config = dict(
    d_model=384,
    n_kv_head=4,
    norm='layernorm',
    norm_place='pre',
    tie_embeddings=True,
    parallel_block=False,
    weight_decay=0.078,
    decay_shape='linear',
    seq_len=512,
    dataset='wikipedia_en',
)
MLP neurons of a small language model. Each row is named by its layer, matrix (up: input weights) and neuron, and shows model dimensions 16-143. Each number is 128 + 24 x the weight over its row's rms, rounded and kept within 0 to 255. Numbers have three digits each.
Before each neuron's rows, "fires on" lists the tokens most often at its 100 highest values on Wikipedia text that the model never trained on.

fires on: " German", " system", " people", " European", " commun", " national"
L2.up87:106121149108150123108117113106137176168164167144136109140107149136109126155126115128132134143170132150156130098171135143121065160115132100138103102078135144141137111128151121122128176162119151125115104121156075114180160110135164140132132124077102125127100117191167163120131136128117119130117130194127144149128147129121138172116135135149158152135099136108123154116118108164145109107131

fires on: "s", "ent", "st", "th", "est", "ard"
L6.up103:165100139156098117143109100166160088135113175114103132164085111132131103152143122131130131125134101128095126131133109121079128163140138128121102104141142106129174112132145121120109118123156120134114107171112130114089133137123109131087133113104163101107132186147150124128138103123154137116100138142108089102116147075124144152110132116117107141123110119097143097116076107120126160129100

fires on: "ra", "o", "equ", "l", "re"
L5.up528:159149103171103095152134131140144103146138097174124139164101141085176163100118095147101141100099134099133153122112096154131088110125154133116171111105118093106148144103170107155110150111191149185149137157115132128064111108111141149096074140146129112114145129117117153177101101124145130150107088089119104118105123152104108141125105116094116204159139113131155155093143144145125177135127

fires on: "o", "e"
L5.up502:101131094098189059124114108141119120119159145136131119129155167145147119087105086137106143113121185134103116125132109125106103112134142132099097143135154129103124149119096086114185143102156124151148127112128155117159149123107128144104118123129179124136131120094077066137158188072104125156134118089141143141111141152125147110150119147150114145140134110149129116135151120141122097162128

fires on: " (", " |", ";", " is"
L2.up245:119115102057144101143134105152137135158128153123119121102150131151134104136124047131130158087136212115136124120174117109129116105133121184189161107149093131098105159118124117086143181139144106119114098121142137123123132090114160129138078170148159123153141101100105079160171188138105166163089135090142109173126141160116129109133082118140166147118136139121110119126148125158139103145126

fires on: "o", "ma", "li", "me", "te"
L5.up1502:154146121126139113119160122135120096118174099186148172144074164168150125147114114092114091119129120118158188158138126123120149117088108108114110138107105098142139136141113133120096114138163124147128131129111130159102130122147133168094094137106106116083132150159072076127099173138130152140106123108133112141112127129132092104138104130145151175127081104155159168124144154138107154126088

fires on: "st", "u", "t", "or", "vi", "y"
L8.up684:117112123132157121151126138119170110163151160103091164127147155112170167170114102117117119149085151108112189183120132128139140121117120152129158078140084091143132181163144120137095114094084130101132111119085100093117168123132115103130175117120106124093158102115104172153108097148108090156149146141109109109118128154129114132085102173109158135126157146114128105097131166156156095113144

fires on: "j", "y", "v", "ug", "è", "u"
L8.up225:103153127127123103153153142131114110140138161146133133194118119131121135127119129134127113172155098151161142133096117163139150091142115110108156064156119118116143153147133132151100131145138129124111129134120100117143127141166138131119128084125167116105154130127124119169161113120098105135138134119140112106152115092111134126077126123117148128141166150145131121100131138177115124113132

fires on: "ar", " (", "o", "–20", "–", "F"
L5.up1531:147116121131151116127106107164136141155183114123115142109121141160150139088106141185057143157100099108086137137133106119155152131111124114172151133142163120142141119120116155104134116130152132141054080107128153115200152107133148137116148159117119113105123139110129117173117102176148098118095091100167116119113118118124142128145143124151138154128158117157135129124084060123126129158107

fires on: "s", "o", "al", "ur", "os"
L5.up1008:124117093143130126167145124158104136111126082157113143108142113131159120172128144134078139155120141111120125137148141137162076133120118136117118152085075119078120160150119130131134102133144145181177109110074141155120144115116126158106107134062114103072152149138129103159120135132130112132145123093109101090176111097147125150109141126119121126163129139085127163094100112151133110141080

fires on: "s", "i", "li"
L8.up1073:144121121147124111133142139178139137103097129171134133158152112135149137142136127157144124121114108116130145138173136107108085136150154128124156084131098108167140109140124160104133097111110150103131125120096118145122160108138104108090104108121125102090122135130131069136154141103122095155104141132118121093151120087125136160145164137117107124147108128081131128113102117129106162155089

fires on: "s", ",", "'", "ron", "y", "el"
L8.up654:090105106099164085099149136140136141134189125129100098142164125160130132189122150131110140161136128147126146125116047169166094176116160144161149102120100104114149072138158160139138124097146110133115102126111104109173143100158140142166088129139122118086170061173119116127107130173146125156117150160155139143169128113129107102136124131097118125103129165106126134124160104129116129142125

fires on: " (", "°", "\n", ":", "′"
L2.up98:130111123084107088150126124153099123135176098162151155150135126124126115124147119141146093151131159114135138106143153129129110165108133138129127117142153104106172102123106145101120155112115127134097112143098146091164109129155119124146147164128158080139128087143109083153133144102135106127167144121125094135166113127141131148133150095145110165123142121121120127119101127136077096151125

fires on: " used", "el", "lin", "burg", "tin"
L2.up894:138126165141158103151152110135103127121136141118125129095142140111147125132110091126108115146138116086177109101135118136146140187104107133167154124111108125100106159101118099120134109138155172137180097126093092155178132150159083170098147131126122129151100134095126123109120102087103106134106141127128106096156156128121113084107112110110126148116119148089137139146155161111134117125124

fires on: "e", "ur", "S", "er", "i", "a"
L5.up1190:121125154131121135116103110176167143124124102179156105131123085106156113158134106098072173129145153138137125105145076166142134135150110144139113130125123116162158079094112168156105170113198141165137095155126162114127133149135121129085143134097102115141086112122126126165108186094143125102111121159144104127148098128100177142142154084145162125119165143094111145115119102116133157130093

fires on: "s", "l", "es", "t", "ed"
L8.up1464:188115120127156072166152133156094089146142150165166123123168151149154128152105139108135103118152099134118123142133088105156113136095135086073119092093142128129105152114149146153119120137140097164127145123137150133138119151116127105175098127124148095086121147165102111149100124099136141104110161143167113135129140091127115135138155101089107156137144140097121092121147110122086130105151

fires on: "y", "it", "d", "i"
L5.up412:123109133166133104126165095161096104159107159115160133140127118136122136129142108131115095099147133103132091138111108126138121104114110116179128122136132093156148140109135137097158139119174132157137135165120153145128105113167083132128116147159172129102120126132114160129141139099174187104114151146104110117141122133143107135150082086117159136106135108139114103129128128127117173127097

fires on: " |", "k", "ber", "t", "p"
L8.up1129:095108103157107143143147129131140162106143117124060151116155173101147112130099086112142105130130105145099121136116119120104167105131115138116132130126145115071149102120145122077139111129170141148107133182139168150090134115109179120140130122129144125156105089126134076127095156059147161152115130099162077128144143154139111127164107151094135137145109095100116115126076172131134088109110

fires on: "mi", "ra", "et", "or"
L5.up821:122093084073127150146136130134137104096114147130094153143138132118142144119105126126100126136124151131109153131192082122156131129092117148133146126137152116136106101120087148151120129127180186152088099133137109179103114138145141120093137154107133117160131116133135136126155097106146086134139110128101128107103124143142112131134149110132105115155128145149150168104114091135102127177117

fires on: "d", "th", "ce", "est", "st"
L6.up1526:111146146142121113176159116133169128148148080137099141143094095158195131132129061141146157130154130156135122132145135167091177108128173109137092087101146089125179123150096141112134127116167133140145107164145150125169176094174136153178126158108144129134110176142153141115133106123165121160143127141139080131104180127083099093137122104092130157128125143135132103122073120132142190116098

fires on: "k", "s", "g", " Mo"
L8.up277:110114088098154101065102095133114192147118102161086118164130116108158119111093044107142126132129133143121139147108094121165163132125174101135139109096128135085186109099142119146124108124123127136139107165112138078148129129177128100151126092094134132103137136140134125161130126146129147134105111127146105116131121176126092130145121167123138127151138110124147158137086116139113134119196

fires on: "ra", " for", "for", "ur", "-", "|"
L6.up19:161159125111126142140166104141118157129097132100084153130110155106142130101142089181132148123117135156114106109172130144114154093129133101127096153141169077144149084102129134116056157135137149120115109118138206116123138103133148133134124151136135117151148106105116099165144130086112146111095069161105126108164139117092137150152101132160133144165141154133134167146065091147119135178051

fires on: "y", "co", "a", "o", "c"
L5.up1443:125174117131135100117156126144126126162140147125123188108140149118135133120144105133145130132121136109116165121140146129115126148111155129156065148123112086145127165139091096070192099145158112155107124111145180134128167118122106164142066088139136127131134102114121121119126130135127117165164141127171142169106173094132110097126124120109141169121124095123159143139161121126136100100118

fires on: "il", "ar", "o", "ol"
L6.up880:132126100136152073131069114114079148152144097176119089135170132101111174100112076136140117115117154111129137156104133122138158115137168130130108163114140119078101110107152075121157103118162143104133144175108148127132144088127119172153103090153120095116108148114134113162093148124152110137119106114172103133104130115143105129104132122147182176117123114118151101087125120162115122173139

fires on: " |", ";", "l", "n"
L6.up350:124120122095156109138122062134137113149118127110122132119157114152134092129153112127137130106117165177094147135160099140115120138105107134101105126134105123114134120122147156101109154148129156114123118132172157099107156098142183150099102124131157111119142113113104125140122151137114133170118126174164135170130142122137059099142115159136125180123115144150149129137084137135130125127142

fires on: "ion", "ations", "ification", " Russia", "les", "ism"
L2.up21:099146144102124121096143123150122152151118091170184132169123131160135141105141158133157097138091116120153098105120102144139100178112079101133159136104114141125152179110123117101103131132136119146137136167129100127109140128142121143129132165110125118145136174143111094148093122106123097118118184136118104104141084142127153152113147122085193126134154150064125132082132155174100143170065

fires on: "ver", "or", "in", "ci", " of", "–"
L8.up965:092109158139133115126178133124107157108139088128118090122149147139102128112088153135097153152078132147148147106147123136100124132166070120116122147143128123149059098130147126102130111175079161084125126117097095123141109136129147142113126148121166124123140129088120089147153128126149068105106165115129157128147112109124091116164104127134141114121122166129121151128123120145115143167104

fires on: "e", "l", "at", "ot", "r", "ra"
L5.up455:123123162131155151162117083166126147157124119109104116142161108087161145107117139140053144141096118109098100148154143135133128106146115153101146125141155086126125124139108116118129135075140108124111115161098142137114123132134113115103074098096114123098151145080127100134128171147128131141125158119122101151116134136143110153119116134127098139113140144134118136125122153109114135094138

fires on: "er", "ip", "ign", "ur", "st"
L6.up770:089135114120131129113133127140108158120144134108116129096128098116140130130115122122190121136167106102162171166146135128165124134119145089140123132129051136149109134143133134127098116164121135110119120173119104081113104102117136104117117155108135134113145095161111117127087116097145136126114130148116110111073086108160116141131121118120127158120119137106132134076124099119127135136128

fires on: ".", "il", "ar", "o"
L8.up65:121121131142142125100151100153133097156150087161143112109099126093126158133109133150079137120117152103132128131106145122115103133132105111158110103136138144134136131138141103138127151093148148116086143083105142149148111165124118156093126112130128128094092118112151167185157142159180137094122143098139109140127092145146131166132111078147128140143119105169128107099132092145113112183126

fires on: "s", "k", ")", "ber", "ed", "ov"
L6.up359:154128079106134113113130129121112143062145101139094134133130144090141176129083121101190150113140138130117120124094127100120139126109124115131154128084139137117143121143144153091146137093122114134145122177128099128105131143130165098171127097114137122123105128136127135133163138131104134112148108064139117121136145125159086099107091136116169160159113116081105118077133135091132096153152

fires on: "ra", "li", "ru", "ri"
L6.up44:154115092162140106137104117136121107163179135131127120110097130106134084120116099116112136119133132195136123154128145141154135115103108098122172144135133099134132140118107094134134117122116150132126118119094137134114153126134137157141096109136121109111136095146136136144125133131103155197166134109144152144125149078151099135147121128128149104122118123177176112098151123113117115131149

fires on: "y", "ar", "kin", "ca"
L6.up693:127166102158109107125146125104129138138118108125170174139107132113148185149124137147149153113151126081153178095131117113151157120144111144123096062105128126148145090152102169104121111218062096135128145177157103105140143125134098110119110089120140096104167133148118103167150091134134133132130137124077153172179094136095102111137135116154134146167143127153133146117143135119112115106145

fires on: "F", "li", " Li", " United", "L", "n"
L5.up980:154129092115138109166129121148122129150124165132116106123122134108117144131132147147131171132089157101105152070118106138125093147104076139125125123121155116127154129156140135137106101123143165135102082132130124139114109105104103125123115129127142121132125112149106129134137163129098121172124130120129128183119102116139121117109131089145095144151126126095120125138096110176111094115116

fires on: "ri", "s", "em", "it", "y"
L5.up1447:171118168161128131100138114140101114179156113143123105111116121071129113114125120166103157107106154142164119096116158127117076120145106101175081147105128105118172176127160154120113154077139126145133130146125114104109153087151083107168104147132145122139097148108134134121140157145135143143150137123093136112121109138135129122149067094127133167103163182150162170136116153150108159123093

fires on: "s", ",", "i", "es", " the"
L8.up611:143134091130140105079117118137093141138114125174119145110117159139144108173112102139121121114142129160141134104151092183181124148116144105147155113096096088096149133108169146126100113136090102151163169151110143120117117141182140138176120137117105098161100087178148087102118114110154147142122160131172110157156123125126117146085137140065115149122140142100125112128105114158134123127136

fires on: "fe", "ary", "y", "as", "cy"
L2.up1316:119114122120111118139137126142095101160164086152107143173089097135142153106107118130124143104135115088135153131153148093124143100134114155121099111116146083100102125170143143090117121170123133088103113123156154164125101113145138149095170098144106124111117095157144130129127089159102131177124139126125143165109083163122123102084111075095094164131133137148194159086150157194127105123131

fires on: "ni", "s", "ri", "ci", " Bi"
L6.up427:100132103140182123113134123135142108141151128142160109155119141117109191137124148132132108127071112146115119113119130160125114129096147068131120119099114102151130134125103109137115115125126117153147116141106095128130148154153060120130094101122166125094137133155145111163143098115151132106087144143172143122155166101135122123132116139116111174130094122161150135123138165161060150105062

fires on: "in", " 15", "an", " on", " the"
L5.up222:153150098104123118145133089133080136125115128151144102136132123124088100127128121147100168109117106133130094127137135151183139089144107143129133175123139127134163096146100154118134129103119111145161166155096092155153144155132144124155110149142152107183120156076119095159119162110129128140137114096163145170110165151121145137134118140163114140102135130165132183153124153127112160164119

fires on: "ed", "ad", " of", "-", "at", " for"
L6.up1519:146112121079144138133162138130098134134106118112120137106157128113141130104107130116128132135108163127123126111153135110121149117139121115120151135124129101157177133125162119147143127104132126167154103158141144139139135151162098152110099133125134115151124093153115064161104141101113123146133131078117121095138159078132162139150133147074069132087092117138126126117118168150101093109107

fires on: "s", "o", "us", "z", "n", " for"
L6.up1294:160166133138127143162160119141159154131116151170146176121096133108109110130116067123124135136118169079134149160150156125126111163127135120127139139142104130124164157102120125129128151119079148108145158120122094124145121124151113148143101138136129110147095120129148131162105126138094082152118099123130093139135119163129135138158106097170104106144106139130137137153073125162170112137086

fires on: "i", "u", "te", "on", "a", "er"
L8.up355:141146104142116086144135112112157166120112128147137152141198127054120117173101105114103155120144131135140153121153113115133167161140093117142120108058106141137172078095128134099146112129162128137139131101142147128113123108151137086107122143089114120084130129133139145176131110077137081148086118152126136133120113125107132090129143093096158181163171178092094119128096116107112173115148

fires on: "in", "ion", "ill", "e", "en", "red"
L6.up268:130126148093138112134125096151147101166137111078111089127119124129164111136134140110114126132126120177097164116120075099138135118140151120133109101118167118141118141123092116146132135168153126108149133132083166165140161100122103128111120118125157104131127123097099109156112161084144118172155103117149110149113114120115132106131151134136152161151113171123103132139120115120105111109129

fires on: "s", "re", "o", "ver", "k", "us"
L6.up676:170145116119130105132162134160159151124127154092146155098116156120131113151120069131110143158124147111143123160138153123110122127095142127139100106124123142145170130070098140148124149135119153123122120115144119143121139160169144094102094129106135084139105139142103124140127107088160131162132136119165134145108154143140112109117094120156125147162098117135135146147085113128153158143141

fires on: "n", "s", "na", "mer", "st"
L8.up1484:153133122140108099129115131115155128097123172163111111152103154119148174110114094080098130139115120135164136100144132151139110133134161149149138135115146097156194093119130148141090131150158130109099081169109103136165137125161110125100155130113113112143132107162150141175114127093141135157114124131127117107142112077151071131137096067119094105100106111114123124158102108092113086117134

fires on: "ur", "o", "e", "is", "act"
L6.up418:154156084137152117139138087083162105111104104150124160106098134122136126102107161153103106133139163129123152161152139105155127138107107106138128117129121139185144138081100119148123167142116127140132084140106160157136133079138149113089121148090154112131176130149125128125100102099147113129107125135099120117148109086116147129096121111130136124118142095090138131092091156150091142121125

fires on: "n", "re", "ive", "li", "y", "o"
L8.up1466:158124101154145117120173128102117085135162079152136136118112128106138124145152100092130128128118129155163182124135137100129089151140102059126108127061104135091101148156142133129097103146130139105131123147127114141092126138119127167118144119157130104109128142106142125161086157129163170129130153152128125164149110096139119141155087104122135149112131111141169163088165167143110165137104

fires on: "′", "″", "°", "\n", ".", ")"
L2.up44:121130147096117114165139136135093133131155094111124117196143123138125120144159117159103119146137147181120133106108126130153110163124153129114132140139126084136156075116124123129123127111140153120117083143124108087123147121168136161141100122111176085124105120110132079140113150138141135124166143109125097105125105084130113158107163103177095119137157182135135117104082118157100102143126

fires on: "lo", "o", "ir", "ly", " h"
L5.up970:118144177157156151145159083145124115116184145131086127151074170152156141109136135151102145143117079115131132145079110120104148098171158083151090155117119132160131133137140146119113114094143117141120137160123125141119160156122117144167096120133113115139139140145147136135100131130142135130148110087152141150085112129130136127128128138169092138104134110148138164132077107130141121123095

fires on: "j", " f", "n", "w", "h", "r"
L6.up778:140157139131127080154119103109127135155114165109148173120133097108126160136119096094153154097169139126125112110109089173128125130129157120090102128128122136130123119141154130159124129100101135113142110134091137143136164120168130095149135114097139107141137087086165147165158169104110121132149135154134102131116152104091099108127112045141104122129138135144136123038108108140130191089149

fires on: "ur", "d", "p", "re", "le"
L6.up1192:108101098096165131143156116147150120117130153125118099155141131109114153153097134130148164142133146127109140117145081126130088157137129111106195119117101119126154154070105082139113147118155101140092109140115133164103103136170160107111131173124146126150124085163128166150117096124135121111130134132126099147146135106099107122125089087129138120167106132094169129087120116142092168142135

fires on: "o", "l", "st", "m", "nd"
L5.up295:117117096152125116133111124152091139124146124077097150084120172133131162128102090149103139126113157125139107151111123129120115121152121144131140152150137116135105118135116110130148116097156127165136125127087142148163117139104080130110065105138144125130137146124121096150129151101139104194146111078158107100133113162115109090163131102173107118126120124141092125111118133124127097106120

fires on: "mi", "li", "tri", "g", "ri", "qui"
L8.up1088:130139111123163124152118113174152133164145129148134151107129138131180117143133117179085112134165124123084143163127125081140154100125122103116136105148103109154151169140098113132146144125130096130125071129095095082147101081126127109129126135137128131127096094122155147111170106125123144128135106122094036117124120136109146177164095100087119149113142157150120148119103164162136120164140

fires on: " of", "ip", "ep", "ad", "int", "("
L6.up439:155175131100162099130177112101108127117168089136148162170145135156187146127129136114149102183133115129088147102161125112180124133138110098105066136106130113126159111146161119131126116159171105171111119149175165154117150151117131150131124112123110104095163115125091114119115145128105151145092123098086124072148132116121152131128148157133099145169132107126134145136149150153138110132141

fires on: "n", "p", "o", "e", "s", "\n"
L5.up264:146126133164131120121149103126138179095150082141144132111100108126154142075115126118110118123108104113078140101123151124104121140120160097139120144142155142140183122123108120148122131107126110160126083154045200135151143082149115133111086138121110121115131137151127081123127165123119129155101140130140117109152123106168128122122107130138097138148093115151125113135114120130091131155137

fires on: "d", " for", "st", "ur", "o", "re"
L6.up175:120130116129139112147149113147150108135126152148102114142135096158124117122128093095129111145126144114096139119142148149093181164109131132166080158156085095119171104106106103114108126120177131139126106150145113123120103106158156142089134143127129137132132116151119143184080107165115078163120133143135113115109171122098057105114086115172134136139138124151147126130099123190160189123107

fires on: "ed", "er", "ing", "s", "ry", "=="
L5.up1316:155111078118138118161157115131093143149124112127113135093109127126191108139103120127143102139129125147138102093125144133108120137117150133137095089095082119137187138120113125115099134168119096124143123138114120122175115100116133146181045070121128120097077112152119105122131131107161132179183142095124125149131164092150112137150162079115114128168085161078125150113099142133113103118129

fires on: "C", " the", "im", "ru", "gu", " Gu"
L8.up351:167118096107165116129155101128104151150078087103142126168102132118170126103115137121132086140140151099136143162099097201124144118135137168106143103100126120106082116138166122130144135094143098105120119158149117131159181124110124166138117098120132099111176141098152178176133120146148113109168103138143094135115173139114138133095098109163139131112120121092090113126117141120143134117111

fires on: "le", "er", "et", "ic", "an", "ing"
L5.up759:167118117150120116136163128118119130082131128084109121111108145116192109156112112154170087154146114143128156081122100167141145135141108136105131092110092119097154098073106148143098147166115102106144119130121092086139128126135130129162130082103136118135148148134099100125127107125132142134143113144130098152173136119111102106116102134147114139173085115104091186153122147112131113130131

fires on: "t", "ly", "hi", "chi", "c", ","
L5.up1301:169087114118161111151086092174106121146105129125118162165124103124142119142117176107149092126169135126149098152153097157125137173150148119124126101162105065132114165139117130119124125147087159132144138128107093118108177156143141132096133115104146119080133142144157129105112134123153098119141110144170120108130083097106123120115157190088099147121096159080149104108119148094133171121078

fires on: "gra", "ri", "ra", "-", "li"
L8.up149:132129083146184090121105130168142138194118114158131125098076121131178131100134141137149123110146119149085114138128135138175153093151099150085120122134094115107151134178148134102149115150103166139110130135096102111093131076155145144153129134098126124113127094147133117136113108150128132168114112145099106122137118073151154126130110106119114150102107148155156097108134135149090129126132

fires on: "s", "ri", "le", "les", "um"
L6.up1180:120169127134142119107129108167117139160114097106145166153142152139143186079122160141165135125112123145124133103106108155127088178137154102129135125089147128112147117116100114140089133140108118143077151186102128125102136106130114089084114147128138105139158155151129122165141079152124133142105164156108126130106146092083096107137133086117138139136139121110148136095146147125098146106086

fires on: " (", ";", " (1", " |"
L2.up86:119125145115138157135131110155117085122139154164131116109162128155116115152134085149069117106129133161150175127130162125149128160156169148149111136096130105095157122070126156116126147141131146158143118123142128111088167110149168145156065184137163092104122111154105070123110120122112145163155148119149088163121139114143106094134151118131098164110118095173165157126106129130113111105150

fires on: "y", "r", "ar", "ci", "min", "ment"
L6.up1066:158152129151090108150132106121142110116095130145103147126093133142151143145101155138110156150169112128152124142129118170099109139106131127103149088109152058131125106113161168128101121129081088141094160177157105108143122090110114098103108095152128103094102101155149125142124088112144131103116126136118078088142083129108108143129150076097132160117155136107122130098095099139120121123106

fires on: " Li", " U", "U", " United", " mi"
L2.up981:162108075099143116167149121147105097114123167132127145114126133131163132118127148146133096126086164104126128108132081114093125095119102121098129135154149123119156107163145151090095130131153117137124114104129136105114108167138103113109111161112114121118115091162110137130141182094123147187117159109138146118142082144125149101204124091142096147138083105127095102099121157137116137151102

fires on: "mi", "ong", " to", "or", " of", "st"
L2.up521:127121144120144128149156105114172176085088148118051127123123112090137115123134104157075096090161128109095141108172119146113148101102153077109123179157122092146117101137112138151140131098173148150166137118106166161101182148156130086096129161104130120130101104107126121114159110106164125146142110128135146132132114123131112072146112124106088149143126126148163144130123104122104136158155

fires on: " of", "s", "c", "ci", " 19", "or"
L8.up345:088122121095138168120152100133150139146132073159098155124145089113126132102071118124097142131140108100169149129129138174148170137173113133150107139101137098118139118125109142130155106135129106140144129155164138150135148153143119124130091153089107099119143178090138092131121115128135129129151102140125120115137096122133156103094103149112117156132141168123126153089112121136133163131113

fires on: "o", "li", "e", "c", "i", "iv"
L6.up471:121133108121110060106152134123102112104128141115119152129136140132155128108105117156093089088122149135118145135134135084140104145079104116138093112135126099115151122101111158164142126146157113205120134106106153157192172085156172143111147151076120110103130098108170085123089120139147095119120113119149115164152089110112100122141114119121141107147117126132184154091139123126121115151096

fires on: "t", " U", "ar", "ard", " San"
L6.up9:174125111140122134125127130118127101134132114103168170138092125124120151133132150165116144133128150082138141149127067170125128123195057122132152112140108138103161153160165119125092106128143144163115103104126134133130112173129126063090124119100099087124128149096076126179155126147127130144146106144124119111120152126115145099119135123124121138130077129135099117129132198131111174118102

fires on: "th", "p", " Po", " po"
L5.up1411:124111137105133090139122120132117151141153127130136120158129108148122170148147098131133149123113176133098135144109092106111165140110161155141156113104102154121172182172127114132131097130127131142121135128169159094077167110161137115113119083118124122150123109129115108123148134150107149102132115111166149091162138131135139138119120148141127150179137134137130127131103143107135126129077

fires on: "o", "ol", "ir", "e", "ar", "ra"
L5.up1512:140142130183143124155131142128143119154146100164098097117108128079171159108085119132072152147102109116110108128118099156105149131162148128108160124141152138116112131125165097112140128089115133110126138143070140099148150113122122140142093073119123109115164183113124074155130125119167101137133130112107129131121125115134120130094119121141122160111135130121147152119099141116098120152103

fires on: " Bra", " Bro", " Bu", " Gra", "See", " Bur"
L2.up1121:153139103103152130107137124154142114143123120148108119114125122084162141139139128136131164139166190187104100167137126150141112141102117104126170125113151108092169165147080109110137127143146098111144111125078103122124142128146156192165128180124112113128138147082094105168102142137102172096155134165106098145156123103152096085143122135165141136098096138133150143127134151108113171133094

fires on: "ly", "et", "now", "ide", "t", "ver"
L5.up129:163077120150133112179125131163093108170123163093082091125098089149170105140121143147128145075149174133159117136142076144133158136152159127164063133145169103135141118128140138094116140119113133106110132141123107115119142144149108154134097126130118122143108125107147127129094127147161092097115135084103085119135087094108125129112103124126145128116133115152154126090131122109146151147111

fires on: "ra", "er", "ev", "tra", "ü", "ca"
L5.up66:156131124104166136097107111169134098140112125111131116134141159138143164124125152124120120088145149092091082144111123169094128113170126110125122130135135105099138109110091107136074120130071140122158123109087069123122154091164142095119145108141119109126121154154046139224123082109134119159146161124108089119163112121107100105104120110091126132143124118136128129116124170102136184123112

fires on: "c", " 19", "in", " re", "–", "l"
L8.up515:150151154119129122163161117138172130149097093090072160117119126106133139075160117135124171104151123125121133115100130134116108166099125126131113112134153131139107117159121164136135108136083136144145155117165133122128141113143181141087149140092133097153136174105109099126103095114152114134135110167129127094132161143078143100108081124107138123084122181145147107125099123138154148124111

fires on: "vi", "p", "la", "ba", "re", "-"
L6.up1457:095107105122174101167131113122141147127086132095127165163106133077152139128108121109150151127128140159057111128107102131115121144110138152112126137141110090171162118125111106157122113126173133152109113104114161130099158098113129110059111119130127123136132101171155096163121091103156120121104132148137093099099119104123111109118084103157118122165127123128158105148084104147136156114131

fires on: "y", "w", "c", "t", "n", "l"
L6.up334:156087105131147076153147140123132119157140184091123129177106176133136166164129137124161115100140144112156107125122092164122175105147096137089108114102138106148131156152148108108158124116136131160145102097130132092172171111132093147174137092130120108159140112110122131150155150154134131098117148151152119141126125130122138133150087116133069158135133112123130117108101139126119130102106

fires on: "or", " Ro", " Ri", "air", " of"
L8.up765:131144118151114112124116138136094149157065137132134119117100142083123132115113138129128177168110117157162109114129089116150134126122108119117102150126100146182082108122181130096129093151130144131108162142079120108164129162157150091113125162154178123109148117126124110138107132138142141147103138105109158139120085094134062111144127131133141183080115125155138150127133128121135135112082

fires on: "u", "s", "en", "n"
L5.up442:171159105145124141140127127145125159158104113149098126143098160105140137093093134140103120091098086128107141102113131132139145165137122134134140126120112080168145127133136117173119113093173165126117129138081109146129155116138157108101114102117111117104136092113134081154096138093164108142113100130112132122135099138139142167110091119154085091107124130153108139137123122107128125134139

fires on: "k", " the", "ver", "g", "ze", "gu"
L5.up770:150093122097181135154150128126143169135086137097104082150112123162175112126126153112125118106153178143102088165119071147147153129151150134129077099122117106128122129121177129142107139126143143109119115134114090113095192114119136118140105105130162115093110123154101156148134108109147157116178107144142132091120120155101158124135086164105119156173111111128143101125111124153127131119141